Weights of a small GPT-style language model, trained from scratch on English Wikipedia.
Size: 10 layers, 5 heads of 64, MLP 960 squared ReLU, 12.9M parameters.
MLP neurons of a small language model. Each row is named by its layer, matrix (down: output weights) and neuron, and shows model dimensions 16-271. Each number is 128 + 24 x the weight over its row's rms, rounded and kept within 0 to 255. Numbers have three digits each.
Before each neuron's rows, "raises" lists the tokens whose logits its output raises most directly, leaving later layers aside.

raises: "man", "men", "agon", "wo", " office"
L7.down814:187151142139144131099127152132100163118154144091084112091130106126141142126120201166089177128134153122130130161116110144099101142101099144138089073094130137132117089153156118165114134094135153176160130127146123137131107117123132147157120131053176156151169139141143107135174131097131096113145124105110119102113103124077101129124123172064129126114120111110112146133131148088114154088118157118109103124168103072117149105085157109131140109132106171126138123126102113121132122127134122114135148125133109122127112119103039116115103178100118082120117146140130131123135097142116137114125139129179105112130108128101155150109127138085105086125112162094104098105135133082073143156122101115118105125171140146118148110160139162113120114155131162089129154154121128135087114124097134

raises: "hes", " well", "yl", "cent", " part"
L4.down552:125110092081068097113128127106134124123127150197131140133156098115171153101163104121137110081126151109144083153143140169150145130104142125120176132155098129074129125104174089103113096139126128140100106134130136124112130098114155133121159132161148142158147107111138136104123077154169114117096132087142164124165125170155106111119153128131132136168106064164122125136151160090140137131126094128140117124103143111134148161109159125117131135142086138115150137141119108091133080157116119119166074130119109143149145164147134162149136143107148141117133117108149145109140105111139147160169175124135110111148175146125150098121094108127119194149103111140121181119157157157136123076140117091120114120137090117102128086142123117121123135125113139090147120180111141179111108113172108

raises: "fer", "ff", "fe", "f", "fl"
L7.down241:126088140069113091105142163126131152127148162122121118109086167098104177106082161145101157107090088134128152160145160187139152146129147117128087140160152146153124114148137121155152165171141123155105100114099128149139206151163147092130131145103143122124155135103120120147123117114088159153087139138149129140144078174140105117108115123093064121111124131112164100128103149124115122134132112093092104094111141137125131113152118134146072143121118131142167113131107113146130122118140152161122142151106149112126131129144169150108098206185125133140125125134111081130150100166099173120164115153118105137112121121140116098104096096126110133112153124123121122155095143118113172113128137130113105138143121120145119143149130132140104151106126173141124068138110063135185152127138098

raises: "00", "5", "9", "7", "6"
L7.down423:139138112127178138124113122137178126127142134135103140167120098118077162133130093128101121104155127129146122173161145118107152105155138136118136152133127145121114124083124119117129130166120119149150154166137122083149099113093123102117094159103128129146121152108135145127146142123161127116111126168145144097131144135139108152148136167165116121092153124111170133178149132128105114132064141117144129132116089132159132137152126081111071139151115144127147112192120147141144136079123123057136124101126159120143155137125103169134147116087102103157122144148142105122103130108149148138144103123111114088099147159119158138119136178119114122064093181113116120112138131149159139109117116126132141172125130173131109125101161091131190116144103113108146129163117132150155143047140129

raises: "est", "ges", "st", "tes", "red"
L7.down17:131123135123125144117119156153145126114086100144143127122121157112125114107146151130114159118124101125120129166143131140128130144124156110131156144168108175121144104151136133178139107144186087118098115131124121108077157136160163130162146141150115113110084119117150105136086142128118128100145142130134134090106158108142114103122100120118116146137158128126109131140100138102106156129132124161099127132145152146128163081085155154177104102126123114117071160150098119204144137125094130106120132145129147099113134160139116166136110143104141122104096131149129111113145134128101112161147165088142115140094110124134124143133078134114154148115121141128161107088138136091126105097120107144128118097103178107136108122094105127154107108109136204121112109160166138106115098160089149

raises: "ally", "al", "ously", "als", "ating"
L7.down506:144111149136124161116158137157086139083117091121177157173103092118096149165103152148145093137119174127132102129113144160140104154150108135118129139151122086168142147122125083162161085142134140169115062146124143135122141127133115134142107131139121145108098108158128114122120104074078138129138142140152115107150178083072122100147124111124114138135127095117133121157143124167122115123125144154127166133109119118096155110122108107103120144160189126153154145132122106092104095145149096129161165101103151135106105117169104167139158169166148135130111170108128114194140107120141119130159147122127125134103137149109108155156158119138136124137126165109125095085144160156132159149084108101094093129093117094134111129122160117149147123158140123149116126130166109127109143109085154

raises: "st", "lies", "standing", "stic", "ball"
L4.down331:119141133127115126145121165123129117161109124149120147138124126113084151095129136102123126134133129114128087113117114129140130130150142128096144137133142158128148104134151111159124105130161097098114175121110103089144150134121158157125142171163123098113124109146149140129148135144162115133155130113118092060106154115140120157096149159099105161133134115130179096171106137169100124119136173099130125142126127204155130125120109117127104137149156092084080150149156106094115104158162149120124137157117092141067164096097128122115137145160117132127090140149173117169133103130145174123074119150119115127123144104150127128104096154113138127148130120153125142131133135066143114105109128127099106108151095101108140139134113151108197141146122088070137141143120145126121107140121156

raises: "ense", "ains", "ain", "ication", " move"
L7.down348:091098120129117143131140112122130180137133109101124098144109157122109188121106126147113113152139082119126112127112125097121109121132130149136135154121130159109144175094146113104123143129141124114122118095161171148088121145163094167132111124162185156104083142105115130156119130082119123128133102110101120116093119158138140116115159159171092168112105087118113133147121113105113085146124194154179118187119113141125139079145110119136151118128129102136137115124150200131138145097127076162141156090110155174119111122127090153117138128105106140081143138086108139121132137131143102119084107136122119122150112141084065117164106128100118098146142102129178127147117126159127141121135117162139132136143093128086134106154126141177106104117139110128043145115163149152130091131123133

raises: "ination", "ance", "ier", "ball", "name"
L4.down298:110166152087131153147137109112064102150078095136124137135141100184105104099114046117139137151136153129133101112147116130104123128142169144138128114107158139111116184115114135118119099145161145141109117131144143148119155102077144105117166083133144119047139141142145148122181113140131130154143180158105125124080114152151122129092086134107084114160126121127117106143160134106163136126127093099123134090083093103141127101144119154131118100119139105121129174089123071118137136157147111113132123130111131090119126118143127099111140135130131137108170145149158113126145138165141148130137114114140134123160086122125151159085111118104100135134115144142113099143081121110107131153152160151108121098131126135125159092173172134131128160131148129144126150118108144141135134112108176

raises: "century", "Career", "stic", " parents", "har"
L7.down335:134105134124126161104145145091120108139137147147151139141106126074137140127217126120110106119134131145142144124149104117083100125134132099130147109119120144160162127089125117111195131180136125137144136131115125128110152129129094134132119070141122132102135135173126148116063134109116111112145155158163156132153143127183123125123130136117150095124129121099133105150143125123133139182113105122128150117121136156082072099129130136148118145111153160107103119100125196158086144117114133126117159144145122113159141108130082136130125120096155113180095128096144141133102166157117148117137148149147169094142143133132113132153100178131128150139101126107158099123112160181149161157122134096111127123126098135089117114140100101117125104138122104149150153120176130129104107097129119